{"rope_fraction": 1.0, "init_std_o": 0.0357, "decay_shape": "linear", "doc_mask": true}
MLP neurons of a small language model. Each row is named by its layer, matrix (gate and up: input weights) and neuron, and shows model dimensions 421-484. Each number is 200 + 20 x the weight over its row's rms, rounded and kept within 0 to 999. A neuron's up and down rows have the sign that makes its largest values positive.
A block is one neuron, or neurons of one layer that tend to fire together. Before each block is what it responds to, as a language model described it from the Wikipedia text at the highest values.

Responds to: Month names in dates
L3.gate437,165,196,206,191,206,214,215,165,180,204,199,210,212,209,231,182,189,180,201,201,245,199,192,203,191,217,217,208,162,194,203,229,197,222,181,195,199,209,194,200,192,249,164,194,162,163,195,171,182,209,178,176,185,203,222,217,173,209,184,181,217,232,223,198
L3.up437,173,171,214,222,197,209,177,212,191,207,219,211,203,174,209,189,194,200,148,183,199,171,209,192,181,219,190,211,201,245,176,171,195,194,183,193,199,188,195,193,155,191,156,186,199,196,195,171,220,193,230,201,203,242,216,219,178,192,206,240,200,214,196,196
L3.gate606,210,209,173,184,183,229,196,223,185,200,175,206,176,230,170,178,220,206,204,203,209,185,217,181,214,222,231,161,188,203,209,177,236,170,181,190,201,218,197,194,184,207,225,203,175,229,195,199,188,211,212,209,253,201,250,178,198,213,234,215,159,180,195,204
L3.up606,208,203,211,170,183,230,192,216,188,219,197,216,221,206,194,194,211,166,211,224,177,207,188,201,204,200,246,222,183,200,171,183,193,223,183,192,190,175,179,202,227,181,160,217,218,204,217,209,237,192,199,177,228,214,202,193,200,222,210,215,230,262,228,214

Responds to: Heading closing equals
L4.gate537,198,182,210,207,193,205,191,206,201,179,210,210,249,198,193,206,192,195,160,212,204,204,190,188,202,195,200,185,196,242,186,174,194,181,208,171,201,173,205,198,257,215,193,184,229,213,190,182,199,198,248,222,200,186,199,185,187,212,200,205,235,202,196,166
L4.up537,219,165,181,206,238,222,200,233,231,218,203,187,184,175,186,181,209,235,173,211,243,183,216,210,182,225,190,179,236,191,203,232,204,207,242,222,176,212,185,183,202,219,218,190,213,223,180,182,210,178,205,211,201,187,214,206,167,241,181,203,195,193,203,175
L4.gate657,225,195,178,185,222,219,202,224,246,175,197,209,193,193,222,223,184,182,201,220,221,211,191,207,191,199,207,193,221,164,223,187,204,198,198,239,191,162,185,176,176,208,183,175,200,209,157,221,242,240,212,201,201,205,190,216,187,197,171,177,213,208,187,190
L4.up657,189,175,241,226,215,164,202,193,217,132,178,210,184,167,218,193,225,209,181,203,195,212,191,243,209,227,216,186,154,152,172,190,196,196,188,196,233,202,214,201,217,210,248,153,194,205,192,197,198,211,217,208,196,194,186,170,193,237,194,199,193,201,222,201
L4.gate715,201,202,205,242,216,205,196,205,183,174,188,189,183,180,255,212,192,165,215,211,202,226,210,184,188,204,197,194,188,219,181,260,197,210,179,193,191,220,177,175,213,202,194,183,169,187,198,161,205,196,231,216,249,177,209,202,190,225,172,196,203,199,195,167
L4.up715,192,181,199,217,196,217,169,172,187,181,202,214,200,197,193,183,191,212,184,217,199,233,172,218,196,206,223,211,226,190,172,189,188,179,206,202,200,202,194,177,234,171,157,178,183,226,234,201,213,188,203,199,225,240,174,199,181,168,185,216,195,185,207,208
L4.gate741,212,187,171,206,177,188,229,195,196,208,202,224,215,244,187,216,207,221,215,218,221,172,185,210,210,251,208,189,219,208,172,235,230,235,206,214,198,174,223,197,169,217,189,216,218,194,180,168,174,213,186,218,201,204,227,181,187,191,157,207,234,181,182,190
L4.up741,206,204,194,198,203,178,209,216,210,207,211,204,215,202,220,234,207,208,191,241,226,196,189,187,211,229,191,231,210,213,208,201,188,179,194,204,219,216,212,199,194,198,194,192,199,206,223,179,202,195,180,248,221,196,228,203,208,206,203,203,197,210,192,216
L4.gate977,210,207,197,205,198,183,157,192,189,181,208,172,211,178,173,178,221,233,190,192,199,197,176,219,206,235,188,193,226,190,228,226,186,225,176,196,227,196,190,190,189,206,206,208,200,199,223,200,202,201,236,209,187,216,223,216,192,205,186,221,182,201,204,181
L4.up977,203,221,237,206,220,212,195,226,177,185,197,217,189,214,219,193,175,186,174,239,181,209,231,227,176,186,193,171,186,184,201,193,193,276,200,196,170,194,204,212,193,203,163,187,199,227,186,232,207,172,214,178,213,216,197,184,177,225,200,188,178,257,201,176
L4.gate1073,195,198,222,198,199,223,201,171,198,180,195,179,204,210,194,214,186,201,179,205,190,205,201,236,238,232,157,218,181,207,235,180,248,213,172,196,184,205,197,174,217,217,191,202,230,172,195,197,186,200,162,184,176,213,204,205,204,184,216,165,174,186,212,154
L4.up1073,223,185,198,183,193,204,174,193,197,179,206,196,220,177,190,213,170,202,226,202,210,204,193,202,183,219,205,194,233,184,210,215,181,198,201,185,186,186,220,210,191,196,183,214,254,216,221,219,194,201,204,189,204,229,199,184,197,178,208,203,178,190,173,199
L4.gate1094,193,228,204,205,215,191,199,184,175,177,199,223,184,205,197,227,204,189,185,187,230,235,181,208,205,190,215,191,208,199,206,188,189,188,198,212,225,250,187,190,154,195,202,219,184,174,219,200,215,212,212,215,188,169,213,190,178,234,201,204,182,189,172,196
L4.up1094,210,196,216,194,203,149,163,180,195,194,211,183,185,204,229,203,205,190,174,201,235,189,234,214,184,206,186,202,220,195,238,182,198,187,204,187,212,190,214,211,176,197,206,202,196,197,200,199,190,204,186,203,204,218,195,230,187,213,205,179,176,165,186,173
L4.gate1170,186,210,192,197,206,239,186,227,164,192,224,163,236,185,210,192,249,184,197,184,221,203,207,183,184,201,196,164,214,168,192,204,230,221,205,199,211,191,177,173,170,197,231,181,232,196,212,240,197,211,192,177,227,197,215,245,238,184,187,224,209,195,186,192
L4.up1170,192,232,223,169,163,215,204,177,176,207,187,229,164,190,184,206,203,210,202,184,201,187,203,214,210,178,217,161,187,226,183,208,192,183,228,258,205,192,216,185,149,233,167,194,218,199,171,196,202,216,212,190,175,193,230,189,234,172,226,186,156,174,184,169

Responds to: Clause-opening subject pronouns
L4.gate47,189,187,206,215,188,210,168,214,212,218,208,163,186,218,205,196,204,183,204,181,234,203,177,205,188,210,200,193,208,197,186,212,189,184,148,217,217,188,175,196,231,209,194,198,224,192,199,204,200,183,170,196,167,206,204,186,206,188,182,196,203,196,241,215
L4.up47,193,174,218,233,188,200,193,215,180,244,190,187,194,229,228,205,190,201,220,190,191,186,185,191,200,189,176,197,192,187,222,208,168,187,166,179,182,210,181,159,220,238,213,224,230,163,199,191,222,216,177,198,177,222,173,176,192,240,216,190,150,198,216,175
L4.gate56,213,198,231,185,150,175,210,213,213,190,174,167,197,237,199,246,198,207,225,186,186,211,191,219,175,170,191,192,214,210,230,219,181,229,183,185,193,221,166,217,214,204,203,192,213,173,203,179,188,181,220,199,194,209,230,177,222,187,214,175,162,210,203,209
L4.up56,172,209,201,179,189,220,205,223,197,201,205,183,189,190,245,232,221,211,205,161,220,218,152,231,190,227,184,200,179,191,202,184,172,210,208,184,183,226,214,211,229,219,172,183,225,198,226,186,191,206,186,209,216,246,238,175,205,220,243,182,163,191,199,200
L4.gate74,211,204,191,219,152,212,186,151,207,204,194,218,189,226,197,206,184,203,228,215,210,234,179,221,208,203,179,210,196,186,202,230,173,226,174,214,212,182,197,177,223,167,200,188,215,229,159,173,201,188,172,217,203,236,196,216,217,195,185,195,226,181,230,194
L4.up74,218,222,185,205,222,189,217,208,198,216,221,219,217,223,218,201,223,232,179,205,181,201,224,195,175,187,207,201,199,223,157,201,177,196,179,212,209,215,183,174,183,235,180,200,166,222,171,210,170,179,178,165,191,203,197,209,182,194,212,218,233,166,200,195
L4.gate140,210,207,214,216,183,187,190,189,223,196,213,239,188,224,212,190,194,220,209,222,172,193,218,201,195,203,200,191,195,193,209,207,210,152,193,201,174,210,210,211,255,206,208,198,190,189,243,183,199,203,207,176,233,208,205,234,215,185,214,173,232,213,206,200
L4.up140,171,211,165,192,231,184,167,218,199,193,197,196,197,214,208,193,225,176,171,228,149,172,210,226,168,196,202,233,185,196,174,221,209,191,189,217,208,191,215,186,185,213,193,211,184,200,177,214,193,177,212,243,225,219,218,228,209,210,203,214,183,203,211,192
L4.gate193,190,196,184,222,199,203,178,205,178,223,176,182,186,193,228,199,230,193,203,175,181,219,206,156,234,187,187,202,213,199,176,162,211,206,209,224,185,199,180,218,226,205,189,193,178,194,175,187,163,210,150,232,214,222,200,197,212,200,211,204,214,180,236,186
L4.up193,167,209,184,223,203,186,200,175,219,235,220,201,199,182,195,163,232,170,166,223,194,182,200,210,177,209,181,214,199,218,199,185,191,194,195,194,210,190,216,188,233,186,214,187,187,183,210,220,219,167,183,189,211,248,192,220,185,198,229,162,207,232,185,237
L4.gate287,179,168,202,166,185,178,209,187,184,236,179,178,224,181,197,243,158,194,191,187,228,216,191,185,177,187,221,217,203,209,193,171,170,195,189,183,202,189,206,190,145,180,203,180,219,192,215,205,182,181,169,184,222,172,202,235,212,205,189,193,175,177,215,185
L4.up287,191,202,216,234,180,223,188,190,216,197,174,181,178,207,173,245,192,201,209,236,203,182,229,183,204,187,178,193,199,220,212,171,198,148,179,192,242,196,225,213,221,211,171,180,160,203,199,222,180,211,201,222,189,211,177,249,201,209,207,195,176,197,207,202
L4.gate351,168,197,175,200,220,219,206,193,218,168,178,194,169,178,227,201,199,201,203,189,205,228,208,195,200,209,193,142,245,226,195,225,203,199,191,206,185,199,221,199,215,177,225,189,235,181,208,182,186,233,178,202,178,186,197,216,194,194,204,178,218,204,216,215
L4.up351,170,198,175,215,206,194,193,184,215,159,208,196,217,238,178,186,216,217,199,215,187,221,199,185,174,197,225,203,196,193,196,188,229,189,198,182,182,190,209,217,234,216,211,172,165,184,189,211,208,230,166,244,187,187,196,226,193,203,205,168,193,190,218,213
L4.gate804,186,191,160,217,213,237,163,214,201,219,182,138,203,205,205,222,207,222,214,204,168,184,233,204,217,173,230,152,199,177,199,216,173,203,198,224,217,191,174,194,219,176,201,211,193,208,192,205,209,209,212,176,205,166,152,196,176,221,201,187,218,214,203,232
L4.up804,230,177,192,210,184,205,199,217,207,210,191,208,210,221,176,196,213,200,240,212,214,216,226,209,194,201,177,226,196,183,201,208,217,209,202,199,203,221,193,171,163,202,226,178,193,186,194,213,162,188,195,192,181,193,171,223,215,230,179,220,225,200,187,215

Responds to: Subject pronouns in clauses
L3.gate294,176,175,206,188,199,201,196,215,196,182,191,175,215,227,213,214,169,158,230,198,199,207,194,193,198,196,189,195,168,230,199,228,229,180,212,190,188,204,180,184,195,147,183,209,177,198,200,227,187,203,219,229,205,180,207,208,200,201,204,213,185,155,225,181
L3.up294,208,198,209,168,173,245,215,223,192,188,206,213,171,200,199,168,226,217,196,184,240,205,180,181,182,209,207,215,198,210,188,166,195,177,191,198,193,220,185,177,199,186,195,177,194,214,199,192,187,216,183,207,209,180,206,209,204,195,184,161,177,234,199,195
L3.gate554,175,173,213,157,200,213,202,175,176,198,226,174,203,185,174,221,201,178,166,170,237,187,174,217,197,211,225,232,201,228,186,251,207,198,197,203,211,175,196,190,185,192,206,198,208,177,193,211,239,204,198,179,246,212,229,198,195,215,193,214,203,203,186,190
L3.up554,188,192,219,229,212,174,237,189,201,203,196,159,185,164,207,158,188,222,190,185,184,221,205,208,183,173,216,197,233,209,197,200,200,185,183,223,229,191,218,213,216,208,178,223,226,189,184,184,175,176,182,204,233,179,201,203,220,193,164,209,187,203,152,203

Responds to: Section-heading closing equals
L3.gate50,183,229,218,193,207,218,250,184,205,208,215,193,199,206,202,222,168,254,186,205,218,210,173,215,206,175,221,186,219,201,197,181,220,187,220,235,192,201,173,214,219,185,174,192,210,195,183,200,170,190,197,191,211,216,171,226,227,216,188,156,203,168,202,181
L3.up50,155,180,164,217,184,194,213,224,185,184,225,188,176,196,191,170,219,205,210,209,168,200,181,204,183,164,188,230,189,175,254,182,181,211,181,185,216,197,267,189,194,204,228,178,211,206,201,228,221,212,218,188,182,175,236,179,199,212,223,203,187,161,193,208
L3.gate468,166,212,200,223,172,212,165,162,244,248,187,206,188,205,192,219,192,188,184,204,222,247,172,208,207,231,186,187,220,191,203,179,217,212,172,220,225,174,219,154,237,203,199,209,191,219,180,212,193,228,203,201,197,172,179,217,209,198,203,177,178,192,173,185
L3.up468,215,210,212,210,226,204,225,209,188,203,195,170,213,194,220,200,205,201,168,227,200,197,201,231,215,173,235,160,207,165,208,183,211,203,206,170,209,181,210,192,177,204,193,168,186,226,155,181,209,236,215,198,199,190,198,196,218,191,208,179,215,218,198,197

Responds to: Date expressions in biographies
L4.gate21,230,189,214,213,200,225,195,203,240,164,182,222,166,199,194,223,180,208,194,213,187,191,174,206,191,230,184,176,212,213,211,185,249,217,227,218,202,217,202,175,201,236,174,202,214,192,203,200,200,184,210,198,197,206,192,199,218,212,185,244,215,232,219,215
L4.up21,205,211,193,192,216,228,185,182,221,262,228,175,199,191,186,179,213,245,226,218,192,207,186,228,206,235,215,220,189,213,203,223,170,218,206,168,174,202,189,198,189,223,182,170,179,256,196,223,189,190,212,228,193,207,202,207,207,205,221,229,192,199,185,194
L4.gate124,206,235,258,239,190,223,211,216,191,192,186,204,191,177,236,245,196,167,182,222,202,187,212,172,188,211,209,191,208,201,195,203,195,213,216,183,185,189,212,187,154,218,205,232,212,207,228,190,220,196,183,239,193,235,211,206,187,170,216,170,203,198,206,213
L4.up124,195,241,191,220,197,196,198,235,218,223,158,212,211,196,196,208,188,183,215,202,152,180,217,229,264,192,197,189,219,206,184,189,173,178,199,172,233,153,178,213,180,210,200,239,166,200,168,211,197,184,193,200,209,206,211,195,209,181,238,174,173,167,205,184
L4.gate175,210,190,202,237,240,180,159,184,217,239,191,195,180,174,167,230,168,192,190,221,232,231,190,189,217,231,190,227,186,205,219,156,202,219,196,196,204,188,237,200,235,195,194,178,177,222,174,199,181,213,212,191,179,231,225,179,171,229,184,228,218,195,204,166
L4.up175,213,205,213,213,216,200,224,217,224,229,206,194,233,226,200,202,175,169,225,199,181,208,175,193,212,245,199,226,186,234,215,219,191,216,190,182,185,262,212,203,197,203,187,210,200,203,201,172,179,195,199,171,180,203,206,224,177,185,191,205,196,205,220,175
L4.gate323,200,204,199,189,212,174,189,185,192,230,227,203,164,259,172,198,167,227,180,208,191,187,209,199,199,174,212,150,199,198,219,213,217,198,158,189,179,182,208,191,202,236,197,198,168,229,191,206,220,213,201,193,209,208,214,174,204,171,226,263,204,211,198,200
L4.up323,204,174,222,248,240,213,198,177,218,194,180,191,218,191,212,183,183,164,203,168,191,184,192,196,211,201,173,225,171,193,234,177,204,195,223,190,208,191,182,192,241,193,240,201,201,201,191,174,197,216,187,193,174,156,215,199,189,224,217,153,193,188,226,188
L4.gate347,180,202,251,157,183,235,212,177,187,222,207,222,208,185,190,235,183,191,202,184,216,199,218,198,227,207,203,158,227,233,196,190,181,196,207,191,181,210,217,215,200,235,189,184,212,223,188,186,198,168,213,179,187,220,225,197,211,202,206,193,237,212,209,191
L4.up347,202,199,220,207,200,188,212,214,184,187,188,198,173,192,173,216,217,190,199,224,184,164,233,174,190,197,195,179,155,223,199,218,174,164,171,199,200,200,204,240,223,222,168,224,170,181,204,165,222,237,188,221,204,189,226,192,189,194,205,206,183,203,216,206
L4.gate936,208,206,218,209,173,200,203,185,260,198,212,180,176,234,193,180,169,217,188,207,208,205,161,211,197,192,199,195,212,182,199,191,184,219,237,218,223,191,212,214,207,221,199,199,211,244,157,201,195,176,223,176,244,192,177,225,215,195,220,203,227,193,222,169
L4.up936,201,184,178,182,215,197,219,215,183,175,176,227,181,176,163,231,189,183,192,181,229,182,192,212,216,180,194,205,197,172,197,203,240,205,203,216,224,184,189,167,173,230,183,205,186,175,225,151,233,174,200,252,207,215,138,184,209,207,232,219,193,197,193,247
L4.gate1060,183,207,212,160,264,193,220,220,227,208,196,198,205,207,242,228,192,207,223,186,216,193,229,192,184,210,231,181,208,211,221,182,214,223,164,209,186,187,184,190,215,198,206,173,196,180,181,199,205,223,219,174,230,190,219,180,161,224,221,188,138,214,195,215
L4.up1060,194,207,210,195,190,190,230,198,220,193,204,174,211,195,196,190,192,217,193,194,210,202,197,149,175,203,241,170,204,206,211,190,174,209,220,185,184,216,198,237,220,183,211,196,202,165,203,155,167,223,194,180,200,176,201,186,206,214,197,187,167,174,172,156
L4.gate1305,212,189,196,228,176,215,215,192,165,218,187,200,196,181,181,190,180,214,203,155,249,191,198,169,196,203,172,199,181,188,231,203,235,190,178,177,206,166,192,214,176,183,188,219,206,208,202,186,201,215,172,196,197,188,213,178,180,192,195,200,218,241,218,171
L4.up1305,187,234,193,196,195,224,201,244,228,203,164,191,188,195,176,189,192,195,222,198,202,217,183,199,178,190,193,200,200,214,163,207,218,220,182,234,196,173,225,223,206,188,222,183,221,211,197,224,186,206,199,220,196,182,208,180,189,223,202,191,217,203,208,201

Responds to: Heading closing equals signs
L2.gate568,194,157,200,178,194,187,193,225,204,190,211,219,198,208,192,192,208,206,177,229,193,220,224,210,201,224,242,230,208,190,185,202,194,227,195,229,219,190,196,217,193,200,193,198,219,239,185,204,210,204,210,194,217,194,200,184,170,230,223,215,229,181,162,208
L2.up568,170,189,204,190,233,199,206,200,215,218,172,185,198,180,212,195,189,211,188,199,218,204,237,190,237,193,180,202,176,198,226,204,208,228,182,177,202,176,232,199,231,184,169,213,173,208,196,197,203,214,179,223,177,217,230,201,220,194,227,212,212,218,254,173
L2.gate619,215,186,211,220,176,202,189,174,205,203,191,191,209,222,173,181,179,192,192,208,226,208,251,258,213,219,204,188,192,225,176,217,176,182,194,198,184,199,203,193,178,169,176,189,212,190,186,187,169,195,223,184,194,205,214,194,190,213,195,237,203,191,237,177
L2.up619,234,200,222,221,189,212,219,182,190,198,183,151,190,195,205,204,204,193,206,170,207,179,183,164,188,218,180,216,211,219,163,210,213,190,189,185,210,205,204,180,218,193,179,221,230,222,201,214,199,195,241,169,227,196,179,239,198,176,160,208,195,195,231,172
L2.gate1150,196,161,219,246,208,238,184,205,222,223,225,199,207,204,192,176,236,208,182,166,208,225,169,220,153,191,234,212,195,217,196,198,195,198,228,195,154,181,222,211,242,180,214,210,196,200,175,178,234,200,211,205,185,197,191,207,166,194,191,188,170,210,163,202
L2.up1150,191,191,216,208,243,232,197,227,164,178,170,198,184,214,160,197,250,185,204,218,216,195,218,160,186,177,214,170,196,214,173,235,179,202,180,226,228,212,237,213,198,186,164,181,212,177,182,198,221,197,233,198,172,225,224,209,216,184,227,199,203,187,180,169
L2.gate1301,226,157,194,180,193,217,197,227,198,175,249,224,214,187,199,172,202,212,205,203,227,156,166,219,176,218,230,201,200,156,221,223,200,227,223,214,179,202,199,238,218,176,200,208,197,216,213,204,186,198,224,175,201,219,212,185,172,200,161,199,187,216,219,189
L2.up1301,242,193,240,218,185,183,202,243,184,226,171,226,202,216,204,211,169,236,206,227,191,200,223,195,196,205,214,206,217,120,231,192,211,217,212,187,199,180,223,204,204,221,209,195,229,184,220,191,215,219,213,214,181,202,199,180,185,194,191,217,212,211,183,184